Weights of a small transformer language model: 10.9M parameters, a variant of Adam for these matrices.
MLP neurons of a small language model. Each row is named by its layer, matrix (up: input weights; down: output weights) and neuron, and shows model dimensions 0-127. Each number is 128 + 24 x the weight over its row's rms, rounded and kept within 0 to 255. Numbers have three digits each.
A block is one neuron, or neurons of one layer that tend to fire together. Before each block is what it responds to, as a language model described it from the Wikipedia text at the highest values.

Word pieces that continue a word already split into short fragments, mostly names (Ál-va-ro, Aja-x, Alli-son), also common words (deli-st-ed, nie-ce), plus possessive apostrophes.
L8.up103:134176128115129148122095125184153124153142159136105116110138107127119132101129171171108148165102147149143122101112161159135145127169129141123136118116114134099143132096150123151136186210115070168180121137149127101106105105119116135068108134095126106140150179163117103121150143117122125142089086087137111110096190156146080114102122134128130102091128116149140149115142129107155119153136
L8.down103:165150120151096158123112118114157126116165103133127160158125150132100094122143130143119142148104126120145115163124141125116096109132149167149117184131154113093090097118114136088132114109113112124108098119098124128126159108116138074136133138125128139126146107133098127151114120113091119135089125149132159128090147155096124122166074150099119200162146154123082129146114124142108149140123
L8.up285:119136142131113131124139108146128128144076162145137112111106100123115144140154140130119097193165166139128154070177101122168196107133095144125162125165136133140120124105136071134085192142155144120108097111126123110128150138138137129121123133105128120172108159117123130160138149127132115129120129115151127127142145104113107107151116099130148125141180109132155134099148128186169098154180
L8.down285:111168143155133135134117157156125128087129099130104149138140143109143167131099102102107123137153153167146161106078138117115085150149134177141170152113150110142108123132100120175095101115136116117101114105137106172094125120126103144144111111155104140117141112153100113121128121128163160162102104138152114099145122114137150127127135117157118123153161100150137099137115111110165125102080
L8.up451:127143137112094139109158128197159097159137112115118142129109090118147121100122160124089124146113195107154169094128109157145153128153121147105122101105141169091124121113164085142126161148123110149138130137137126137128141133110132132138118116149126133148156169122141092168191098116145117106155080178129104108106157159141111174070122110122111117143118116126132152087113126131122099124138
L8.down451:147152157118129151122142159111138137120183096124144094168155138111108171158095140124101094128173143132102156118177113128159142135103154134137159135117122118096144116144144133125152119125134089086129122149135111105143091110124062157118106137148166103150082116105163078117096124126141115151119122099161127108108171185140148110147133128120116120144115108108160104159138111115164099122093
L8.up651:125114173182118109147165118149141131146097151115149140114115129113159108176176151144103099158165114116098148138129093112116155097139126138141138138142148150093146076092127144129088146133120119130129075104139109123105106091115110187107096121081123121204138146086108105141133110116100138160097113147159103134117143142093119144103124138131118077121172112152103134105125142089154127132164
L8.down651:116096093084150118131121131129112162158141124094143123083120139116110096117075122122149110149142102079111101154099138117150131103162137117168168124145085084154144090114109109140134153124148124135120145145144129120145108142121148085086143146112129135157114168171129144083121130128142154122148158119094119104133097104127148138136163117149090173175082147103152135134093123101151086138132

Short word-final pieces that finish a split word: plural or verb -s, possessive 's, final -e, e.g. interven-e, explain-s, 1960-s.
L8.up87:094109132133164122131124105125103163169168162109116177124134142112121109109163154132151168124126114142119087095112157159132124090089119129122122128171067106112147129124144095117151126116134124099160099121157138118134116109114075127089141056155143158138119139067145150155176158088148132104096149089152113146127138184092134151153117144170168115115140127114148070138134111114087166117153
L8.down87:143120116146145139112130141124191109149125109139129101105099103121163190125144075090107142132103116131172146111124158123156132114112158104155123151131173089153120134108060166133119154162095119092095136120144110111090168135142123111085110150139124138105145124138149134182140113172097111101159107124124169096196106139140146109145119144140124132131141136134148095151107162126106132110161
L8.up237:093170128169091139089149096151127189147119127132127126117132123123122082118156132152141154120126128088131104104100143162163146074106093163110167124136098132130155119200140140128081099097147108110137116126177117109107083151108143143120133127109098147156125170113172150129178131139127143132082126123118110138108145135110162171108095152097162145051119134134177072114144099111081125115144
L8.down237:119130113166141201158126135143129140125102101164138128147119114084138143163142100136102120161145128137140165155156112151149163107104146098145120132116133112182064147124105154089135103117163085129114126122104104101142109149077147152133122156171080160114127112144114080111118109153144110160091129159158166143126166144113126109089137092112107096154137103130108143127107123140129107089086
L8.up437:129132140128110158153154104132133148155141133145117145149127115120129123137140115122111165146105138117128166136118096187132143103070135151144117104091113144104123133162146131142131088115070120090125128089096151126177106129133130174125113094112161178164147141111158116098163152141097127119061136129103159159114124146114125119117139098131140098140156093136119133140130127086126129134142
L8.down437:119162115084157153098178125094173090143083124149125086109172098119109167115138129117164174107151143141118109130138100073164117128180151129127112135090134129081142127106089112139110143131124151124118129121118089113060142116128142137096159134140113085131154125117116084142130143138140161105124136154120142116133115054147141137153099132123115157133080110147138130125133109117178150106141
L8.up664:102154163122132136102147116148125158093146155158130128101117148152137085133156126106124165135169157136144132116132124164159127084091128123151105154069113154100173136145149143145084068108076174106127123128134159104098119137158098113138126080161133150138156116095111161109163158090146149138090133110113116157125107130118140145145106122113105177097119135099104101139141130148112093117133
L8.down664:168112123164124153088141153110119153168138109115133097124146146082143118109152106142102134132133105145108099126117157152121125120100088137136128155153146132135128123122099170084094081115124092141139119129139096095096060132143146131111094131156132160126154100132165126179124115122141129139092151138172137141126135147094134181166128145159108132145093103134129109148123153122083120106139

Tokens inside Wikipedia infobox lines and table cells, such as a time zone's opening parenthesis, score digits, or "Year"; also mid-word pieces like super-vi-se.
L9.up177:106144119172141110116118147119155117124161102101163157108104110138104121148154144132087148123130139161116127150132131101150122091112117119092083101118093159127148113149147118157103134131129147144136126123110150107118110107155117120117142075091080143125136126120145155119177166157074103121095089142121131109135133113156122065137094135164137136127122121174117134146139140180085149119115
L9.down177:120126149140119160112104105138126159140116104171130141173151137144149130112124134122099141141151111096126087096187139123097090112122120150131098113183143152139136117122091164081148127123111120129120187076156121129150176097146104154138158121127136089120090130176140128175151132108124141113143151118148132125126149109116167139141144129124124128113141106139128097111122135144155156125109
L9.up413:171131094123144107113123095153136145141131126141154114120180127176100097113113103142171164113104153123099159114144161164122143096068125154127126062132115106103142146122128150176151126164106102155134096113141149103134121097106134146120132130100149114116139143131096124128125126158135117130134080116140136132123127192156111171149077123154166135109147100148175153124147115081135119133159
L9.down413:154080163126149110108126111121108149143106155120138107144109152114136141107115180064161121126164113105137098119140104142125159126112118107120122133088164141144129119118108167087110129069101140185121160091108119107105142132112156161149123145133153154104100144108169118140149152140077134108118127138157182129119162141115115116134137147109149079119126128107114130133160109116161140101129
L9.up550:110151136121122118134073091142209136153145125127145131140135156167120059152140130152127132158115122115158113109134125107152140137115115138080124079188145163145128181161148101123096088145108138172096156117114128101134097133132149134139112134133105136119139146055171152107109125100056177140110116141136109115115128119122121138160154117152123116076126121143137108135174103105154112160110
L9.down550:127137119107132146155108140121153128142099107137169140155088135130140139173110119133128104134152169155182106117092191161129140131090131151143121153137106147104114152118126161150157169120118143124153089134108162135139157134116126105071120132145112147093126104138138135159149115090106143122119131142109100146140139099140113131121092161102123085126117088091149113141126132152088149128132
L9.up652:115150098128114111140137103161202111149137110108159095121114170180118084107121115134131161176125147113170099089128197132154070132090143133088131078090131111120132124117153103179151138204135128097102134089133145130145106109121168110126153113116131112078132114129139124131141113135090135140160094100126076105147117127119151116114125145156124128114115128124148123088176135101158165134147
L9.down652:079071165116141162147140138100081188136138131110120106132145121128196130096142123107102110100151143127128123112106112098151148140151125111086162152137113137159156097124131100125118128093114106182115127122123106158113168163112145107075131119129116129163163128105142155130166150060083141143112157150158139150093127132133111128167109151124118128148110132119082139120162149139124132096084

Final word pieces that complete a verb before its object or complement, such as defeat|ing, mu|st, visit|ed, lo|st, also of and as after nouns.
L9.up180:087106091132108113140086078145160144125100139141136158073127113117126105139137109147100142119185137155094111145105108124154132132135105137123114146160136127148142124110147115145140174117120133119154109114147115160181139169112104120089112077145132143098100186137152135139105150125125155125122117118177110138121131131136097143118138109113139148098113159131180129134182122153094101180165
L9.down180:116081107136153166136131104160127113093123151149111126109112111120130159130095114121154117104194149114181109123095126117108138091180128109092152090133116089168110154132114162183150144149154121119129125122180095121145099097122134125127073083128116143128125128098098117131104126137147084123122128148145145123178114124120131121113112137111104139122114130114161156126099162111114146148089
L9.up428:101143108122141172129133100186095090141136136119129119133140095103107099139144115130133142151150098150121126098128116094170088124165168132120160139148100129129133128170153126198078101130127097107130099154115143120153102122147111134091136098126136160155107126122165117099164125095119079117093124134121057153119138139153096134116123126121114149123137105134121151124141122109132160121118
L9.down428:135100095146136127145147113072117117121162134131132115123148172151111170164089113108122126108124141163115117137129118175092144151140120130126130141154116134125165134122140105175147133066167140133146113107141112142101130119169131104138142140078118164101121129119127115109150117098131099153117192148146101127101119137117137157149118192143135145128123142099143152146125109123147107137088
L9.up473:127114101112149166148146098159157112119118140169177152139131127135123135137156148156103111144119137185083134117126094095152121113137130079117116134095126152090101167158168147142107104140091120181177092150095146121144107116144120092099123065136123121134141098125131120145110131114109125132090116139098104138136115160107072101141099113136121080153138103139165129163128147132113107129125
L9.down473:140127111151091161159160124125098156157126112175132109144162109122132116134132086116163093112173169086131140143132104094134119151156163116114123088166139102155121106146123121144194163124116120119123139147174096125138095154129123140053141120126111167126113162131146112171113139147134150138151116124132132166132145125097114155104176107097134115138117100127121171109139115105129094113149
L9.up893:139133119134128158137173101187117127138085149130138121108140085123147109160131128101138146167117133187114123140098112136125113135139149113115107118135092123131145146182167169154106126110090144140143134106095113159130119152137163118068134059088143133175112160149107118111178108100118131125102115085142144151109151140104079109085132094116132118110148125141186138120157148087152132163117
L9.down893:096117131083208127138154129144103151156149086165110136142129122118073163137088113099137133149144097126120099146073084096137088118127153106142080117114091150143144166123113120194128095062141159134144105127150099115119088125155141121115133120119082126119135132110164121103128150156174111127137191173162162137163137122182128141157109115118113129131142120121120146139114100153137162119117

Month names right after a day number or "in" in dates, as in 17 October 2002 and in April, plus scattered word pieces and punctuation.
L9.up182:152185121133137146119091133168116150157126107100099114109122165141119103122151155134135125127109157101098094133137134159163113080109149106133126171133128138142144112143147127131136123135084140132129121158171139097146133113147097083113157128150125095136131135105149120131138166149113132116093106139116109154095095160125138149100137093149168159093123148133125124144152118123118127123109
L9.down182:109114098111090127094140137142152132147115143090096140160136115136150136108112170106118126101097134085144134124105161135109143118082120101106121117082116140196152125126108118108135114095138123127111129121168146144125046138143108161118130131171147125130162123123125127104123129112095134188096183132159156132121128128146127151141132130162130134159148068170132162135129128161141102136143
L9.up354:097169095116143110127123117092141095122152151097143105096109133103083087150105172158162139147129124124142138163116136114162160132150144128103140148113104157131157110110135128131142160172135123112142132138123187090155106095148114113144147127140114096132104109138189150114155111140070097131121083102158118129093101175151133079097104113143117082131135146167087162145162136155123099121107
L9.down354:100146132076125153109122129146142121095159130087133146129138111121118138145177114128158151094167114133079151121079143186108107104127096129143116145130125119109123114189145123144120112112189098179113123046146123068119138164127117156115134126137135110120118082145142109127142137108160122117107147148084125106123127141088110183150110161148156123171156120113154132117150166118149141139145
L9.up635:105143140145138143147106108124164122105091080094145127094124138189162080143090177144116094118130096098132122145097154091140123147150184143123144108150139174151131103093125118090100128159108098168120142122139131113122116129147122130107152126101128127123141163117118153155092135160127112098133121160134128126092095130104119182157100153160167129080119108121125108139143108152123122123116
L9.down635:102139140105107109169121151146130116115169130105106140131161163079121149075136123107110090127133100105109101105119158142130123138130153127176111151128144123153087144117114178131128127124143093126119151144137137065121063142141171120062130149171081142114120097152093096128117144146160169120162129139094147113141119117113115116166143130104132142136102149124077164142124143110100152121097
L9.up721:135158134130102091141120132114152134088129122168115101126095187169133123147159150144137155117135139107125088099122099111115136120093141106112108127156137145118149116138129098133146119131109135162135096146125144120117131154115105084127144096066109126187146101138151166136132104142134113115114078107116107150088076162116133144111142140109165142118139132114173146115150098141149121142181
L9.down721:140110121119149133116135141154118141112135159112092095174142145113168100179115141070123127137159116136173131162133107125095114136120112150127165200127156148097119100128115115124081150125158135138119128129133119111125076143119151113108108121144126108108114132119175120174100104095092152175135143131133138131109133123120092146157119088135139158141144126094119136141151128107118132163125

Mostly of following an abstract noun (theme of, purpose of, pleas of), plus hen in sentence-initial When, table-row pipes, and name fragments.
L8.up0:112105134137133107143157141138125139140113161098138155113117148124155102137159139138138101160134136126117115122077107101141147110074134123151140157110108147088142164170136116110139104099143137109124083100105155126166100154164112140134112097079099148136107149130100120118130158113159097083114121106127098189112133143165126140109163131167167073139146118157132120127136098109130120152149
L8.down0:120118156154131137148096121141157127097143141113181093116110116106127136081091129109087148104152157126150156126135126145100114130132138120116127131148109146138142136117135151173133134053127138124092140118158145150099154119124097123126126138117113104116125143126126126118149130116140146150113158162136162102145168100107123110137113140131138113089127132104138111097106139134137151137108
L8.up120:085144108155159147114110121182126138116116127134150113147098111136102129145151132143152079146138143163108128131104136113138174093112123125106127110139109158115114084129139149123141133137119090121187138118131136117102128112078142112153088123125119123165148127142141155131138122095117136137178136137136155098081151176103080159136090140156158143121143108065149162123155098149133122132163
L8.down120:137133128142118131135146108155113104090093127128152122150109104095126117118124169125109122161101126100141140122134079109125114122118184121096137089115097124084118111138128096135155145138108160164111119146125120109149153161166127086166141150150166113117141112120114126116104148082149148176099104143123142096153124085144138116144200162139126134128104146158107114166131128181111133125127
L8.up734:071158168152164131139167151160093145136095130131107093091115121130109124164128119117163139213148151133141110125159143132175166169134122148120129130147080075127115081126143152151128117124094134097175104115130108113124111105088121093100115096099118188138121118109175129135168109110134128111132128123146130143138126170130121114120130086149171131140163125147158130133158119075118136129118
L8.down734:154114125101114138120120139129113112140153105166179148118157109117116114054146147111129185136110101120145118106152109122123101099110112079115132151128123161127126117125078132131118153134179108186107109155135163127120122125107145108133115149154139122105133170085170124111108132133158117104154152160122088113137119116104100095139126158123132111111148143114128158150076114169159117130104
L8.up957:091157116137145111111149099171122145122114104151113098103102147132120139142122140174090131170129145113134118109124137130171105143144126161109136161117072083116146111158142134135159144122089109109168105126124110131160115130132125099138167094124125107144174175152143139121157124117174139142127143090155075149099142161111108118123121106098159129137158100127169104130151174095156144141129
L8.down957:127130156110107132167149127097115128096165147164151135124126084133109106126122137112114137109132144137159188132138134123123137107110111065177121145197119164139106108152114163134114121153144137083129132109143117120142185158119127085135081122172160122119083101064114098130098113138103118129115122124136148140110137128143122137149100133148136126142141115098112134135066168104160156160135

Final or middle word pieces that complete a word split mid-stem, mostly verbs, as in refu-se, repla-ce, constru-ct, often before -ed/-ing.
L9.up43:095140102132173131130117083178107134126150129120147113082115099107108100131148125165087123124113195125143119114122141134128128129143115155127138115160102165123142148133138117115106126157155124126116111118117136082149123113114117142076127053079120154163109137135160158155159134139120099162132083115141095159107129121126079151117098146088174121131113114171125071165141129107086178132122
L9.down43:130169142100114136111137140133109111118131130144149107146157119101156102130123102086110142134151088091165099134098142111120103112137132157106129095142118159131129127115180095148150145100126127127156134134161114179152138136112154128097129126118127149150104118114130119136102082156102149137128118167176107133116172140131110141165137095110100140120110114157110148175096145143126142115154
L9.up84:134177084162121102147148116114115134144079120138090140090091099129137178134137093117129133102135162149093119151132139133133143111112126118143118161154114098121122120156161111156104150113141131127125169115127142142142113173125117139080145073096154142148154133154122125105186123088128113090135135132116109136091148149115078158131120086116126100073143101119156101088163122154122158143138
L9.down84:107100102122153105142119161105149101114078138157142121117126140107072149118119127143151117128117129182130185109149168151121144113123085112112112132130150155134135161120113166103125134117105138132158162109110133127160116139130089129118097119111118194152102111112166193145113109178096057106178133129145172123124134166151111142122114134122111164119152146084111125108110096107123132134115
L9.up134:160150115135143141129120124118130088161115151127133170125121091145155147152116113164116097115148132122116098112107116123158170159169137156104122126128130147115159130099168074128156126127138120125130166119133145125128093116099070168098108119096136155152117177112141128108122141100069104098084125131114105139130155169129111132114104124149133144095131092126169090158131127151151154157166
L9.down134:136129126118162127106089137115085122124150128149135082097157154130125099100145115107169173114111152130126130142136184153094135126133104187123141110147156135125102146108127139117136118127138138099116135136185108121123116136125146112100121105119143123139134133140114176174132146156155124100094140132115131107098121126084101195137147115194153164140090121149150155055073125118119100145192
L9.up839:112124122145173158101129084142115147127093117118132138109123123141141128112106117131111102125145138146153134105117137144195098105157151133130096114112146157153170150134132099116126163118130116109149160132114127105147164095127120131115087114097146145197115181107116148168142104114116101122122111147149107113119136138159077136145089170089192120107120126107117114156140121133107143177151
L9.down839:133104124130124109117126125151146115128123135158158137049124095121161146085145111137110186123139124110152121120163118116126175100089086149122134145122148159099124093142138131139156160113115089095145132140163110114151122128078113092135118135121084149107095141154122154129067093121131119121164133176179138136127109178105126124133117153146126121152124143156138102114112148111098154117114

Final suffix pieces that finish a word split across tokens, especially plural -ies, -ers, -s (casualties, identifiers, soldiers), plus -ation and sentence-final periods.
L2.up263:090125118150133098092118100142110138139129128118114152074128157146111113141155083120142109131121139170134116118110122120115103112114114127140121146096151136160134109120171149180105123125134139136131133133143158114156129137126115129112159096081178137130156158133098136134143153140130145141072147108129090156118094127095104140114128108161122151098133143152126113167146152136020102113154
L2.down263:149114129099115167121105125132141148167124128117131118140157123163160149083130086144139099111080079131108127097089102085137146153130167110100149119134114128142148124100144137127115139115136132127134115164136128124106141104110130118123100125122120148105093126124137146148138112116146148135142134118147128141144134120135125169120181150160172125069145125111090117151095156093140117151158

Month names following a day number in full dates, plus the comma or year after them, e.g. 12 August, 25 September, May 1, 2012.
L8.up396:121138123142147150130103123153163111102104130132154132132136160141093101120129153158137139164155151105080124146147095100173142103071165139136106134089108134139151105134133127134154130149079147160147127143111184141124158127145120102122108101091126124127132124116152161143132124098133123116126102103128122102127143117138113118125118125190170163043131121149140136101158100104143133096149
L8.down396:100127109188146112089139096115141109132163135117138078119082147089140100105136157144152144094123135138155126130144088122165140141140135112173132115118147175177135094126138119133133158079127117079152143118131092145128098132179152111100107139162104156103162101108101124133156139142141114138133102117152152130109116167116117124139114167126118115129139118108134130151128096090127119149160
L8.up525:122147116134150103153140126109096130132148112066133100141142157180133119122145124172134117131139117092133102117113094067137128145171139131116100124117099165143146104151124084127136125127092129161146144110133145091130126074136103121132172098137120132159173107121114113090120181141121082127139108159122112136120084159117125107127103155163168139117156102129160111140141123128129132106116
L8.down525:089110157134091067114146127150202130175115112112108127150113144129138128150143131087142129140145123150142154129153136111114114140112123142141136116128089125140074150099115101120116091140135142136147074108083154104109093129125118124121079097124121118106133108118108104164144079120117156147081176127120143129135185124148101160140148148110138186174094129099115104128101066097107127092156
L8.up537:138176096134146149120124116170196101151109137102139122111143114153145125154127140155118088138118133148109149138125079149125097129131158128131139091143120104092150145134153093100172134150095125196095135146148151136106089120137041064118128123113143096117145151157124117123142140111140142135082067089069119139119172127177109164113161144098154120112134127124136141121149132098136111125133
L8.down537:112116130103120139116135133117136151104097074160103137104123129153131127122117138126098155156145144116164098133084153100138169110175128167133092131113181118119126112078105132103120164089124109129130090107094195141118181120110158149110123127120103114168124140109113147119112148182143137145090185126150107175123133158103130123148083098185119159110137135159124122149153112148137127145148
L8.up931:138169139173130169100093126103154115105129128109107100135138165160162098125120108122135128136152129120147112124120133133149170082127142147089123157118140139142152130138127114090117116161051137154118091127175170091128118057139121114138158108119104130113140114111159122144129144124100117111112110106149123139079106144104107180117114149160124126089153118130095131154157105141087136132145
L8.down931:122125103107133129116131112167137101130145137074106120088080153110115096128160141136147182097136137121114176181152111104127113138145151121130116162086149186114097095136145112182127135134087107066119112131133064092117078149130148059142152084099104123146154125115155162132136096126132120152145137170113123101144122138141157117125109123117112126124149121139148127166131157146134149145116

Structural tokens in infobox and table text, mainly the bullet before Summer (DST) after a time-zone line, also table pipes and mid-word pieces like constit-u-ency.
L8.up9:066171131118131130149131100114142155107135145114162133146155166136115119150160127141122132155124143116145090113131116099098107121174155154092106108165122143161118116137156188193117163145113146168142141139095150125136142093149142078136094136112129141165123152100154136153130125084084070094100128134114104139120126135139108098141119158123166150086137123121122075088173125139116172070154
L8.down9:095108079117181178107131137130115124130148130102119125129074125127163151129109131113150145108133147149127149112117155142125109110083122142139109130136133156120113116146123074126105121144107109134151135096144135165088100129107145142118125122119144149068122166122103096100128115076117107186102171152130176097108122134148151121131091127130133146143118157110110131179095097121119122094090
L8.up479:131112086169107116130132094137140159119107124108118160120142191169089103120140075151125151176123175138121160123154129144098119127164097142095113148130139098124144121147160139120139124153106130155155120128083097114117086147119138103166148110145134137135162187143103141137129114177110135127086083141092144093136126136107127142132123126070163123108113153121120130082149136117147139108157
L8.down479:096127074148137111104111147149117127127160105151126121121114146146136166128120135102130153140139154130138114081140145107116125104132136098105104110113153098178200168141114129159137129116105125130144131100147175142140148108135145164118112110125109152119158125144149078156120143084132134122177168137182147163093106159122171126124143090087120119105144121128148136082154137132166145117161
L8.up654:167116149150133100125120126136121154127134167141121157116115154145094098114114083155135150120135141151181147076153153088108111096107093111124094155091133117144162145115139158135122122109154101140164115142135124129097134105106132133172108069113122119104109115094131096140153111116152103137107118127098124110137174126109122139114103184133099162090145131099133117065137142129126138111161
L8.down654:118146154108151139090156117140148161095091150127118141115148133163132099142126127108091141153099136134126151124102153107158098164165127124141115116105154113116158122121151113173125160158122145125135103109151145148132146090099151193136117124115083134087089156102138136142107164109124154138142115106160105115099141086149175135120171075142139145113126132174131126143150140149157061143164
L8.up876:122118121136149148075132138127139092130117124141170141123138135152153124132107126151131161126150125138131131078121119094134131119122126134142085133096149162123147170143155164115113140147113108120203139143115180128108146110124108129127097143061160132110107118133149115145143128138130099125114125104115141151147107132158107123128095125086130125086124115153175052123135111149097151114089
L8.down876:159127162080111074137168125125125110122118166083114081156150133128105089137111127122140124108145150122131148153122145098082116128153195119094163138132136073135111168111094111135105104152141131100114106128079124149149115134114152135137112120144141127108143127154126135115129158148092155183132081097076097135112102118158097135142152145165117137144154133129115179112077125138142113097152

Plural suffix "s" or "es" split off a noun, often after numbers or quantifiers, as in halve-s, hour-s, mammal-s, unit-s.
L9.up237:117131136117093132112114083130119089114113121132138126096088108120076126130152160154093154125106127134127144134133184100090120103153097148144099149092192127136113145136158168147133130149126132166134095128122148124126163146145132096152133147126116096176158158075140103122118177102143158166097123132115127144102076133136150113131117101096124150108130135155146117156133144136119089139136
L9.down237:088140101109142132138130157167167118110121085118115073119137136141193129132092140172131115097180122124104141142142167102122091148116154133091143126139117174123117114147123144071125134118074127132126132114138112159137134172122119130133120158134145132109097111135101106130175093141141112121122185173128149128118104110152159117117114125099122102125112107134146135111116136122131126142136
L9.up290:123146125145132108116143114123109126146131118124153167125115101145130092160163224114100125148133154163108143118119098083119152161148147123136105146113098121106126105150160147165070127132144171097116088119140145106104147115141136127130138110128104123158124120062150103122133158099125124124120132133110094148078077112131143101143110134143129152134139125148157093159147116113097152125120
L9.down290:168128117130130133137135121127129107162133131107135129084134149150141112099110085110125146135107132171156103144092139136125113154148120131153113182186130090130115146103126154136096141083167129113156128107138082119097145094124167112098143077146119104105130120134126128167109111096108151138102173123163102157152112157113105163165116137159098126151148150096150099145105113145136134134159
L9.up462:113157148113142106099156112133111103091113123077156142106089127114149078095173190113124153137116162167117125098143103149110107132086120118149117109134141159121121133129168160156071133139138135086170091139134106101109108128156136119152170124129117127164165145096147132143150151146154142115092130108109093140104096137114144135138120137121136136135131156152135125149149108120122153131125
L9.down462:160132114123103172117144146137157183132103122144151120089106127131100156096158085111109152092125156121129133134111152119161165149122133153089129175151120096175122108098121160114119104124124134139124130137137117104125113133133133113095104100116118123124145091111136119170120108092124126082099124149132144133129111140114119131140142118128117115114115140147105112114155170167136119107168
L9.up996:171167146142117108106150110119091165108101158126119152124109122148158096109170118088142132133123155123105108100094163091154105120109119111094080097114095127130142168164172140150134128095103140120164138118122115084157133128105088144148117104120125166129108143092146074128158139126135128090106142153162134153119080113115140122085127152107122135141098095157164135098142139103149135114102
L9.down996:102140113114129120150145093118116122120162099123105152114145145134155174137147086139138111110111118131164144120136144099158136129106141112150087134145113102110100137114078126150095115105131132123138122129119110155086145130124109071113155105099095112142193136160055183137125117110129138165130087097081160112133124133150106170151151155121125114165135118149099135185116145166093103137145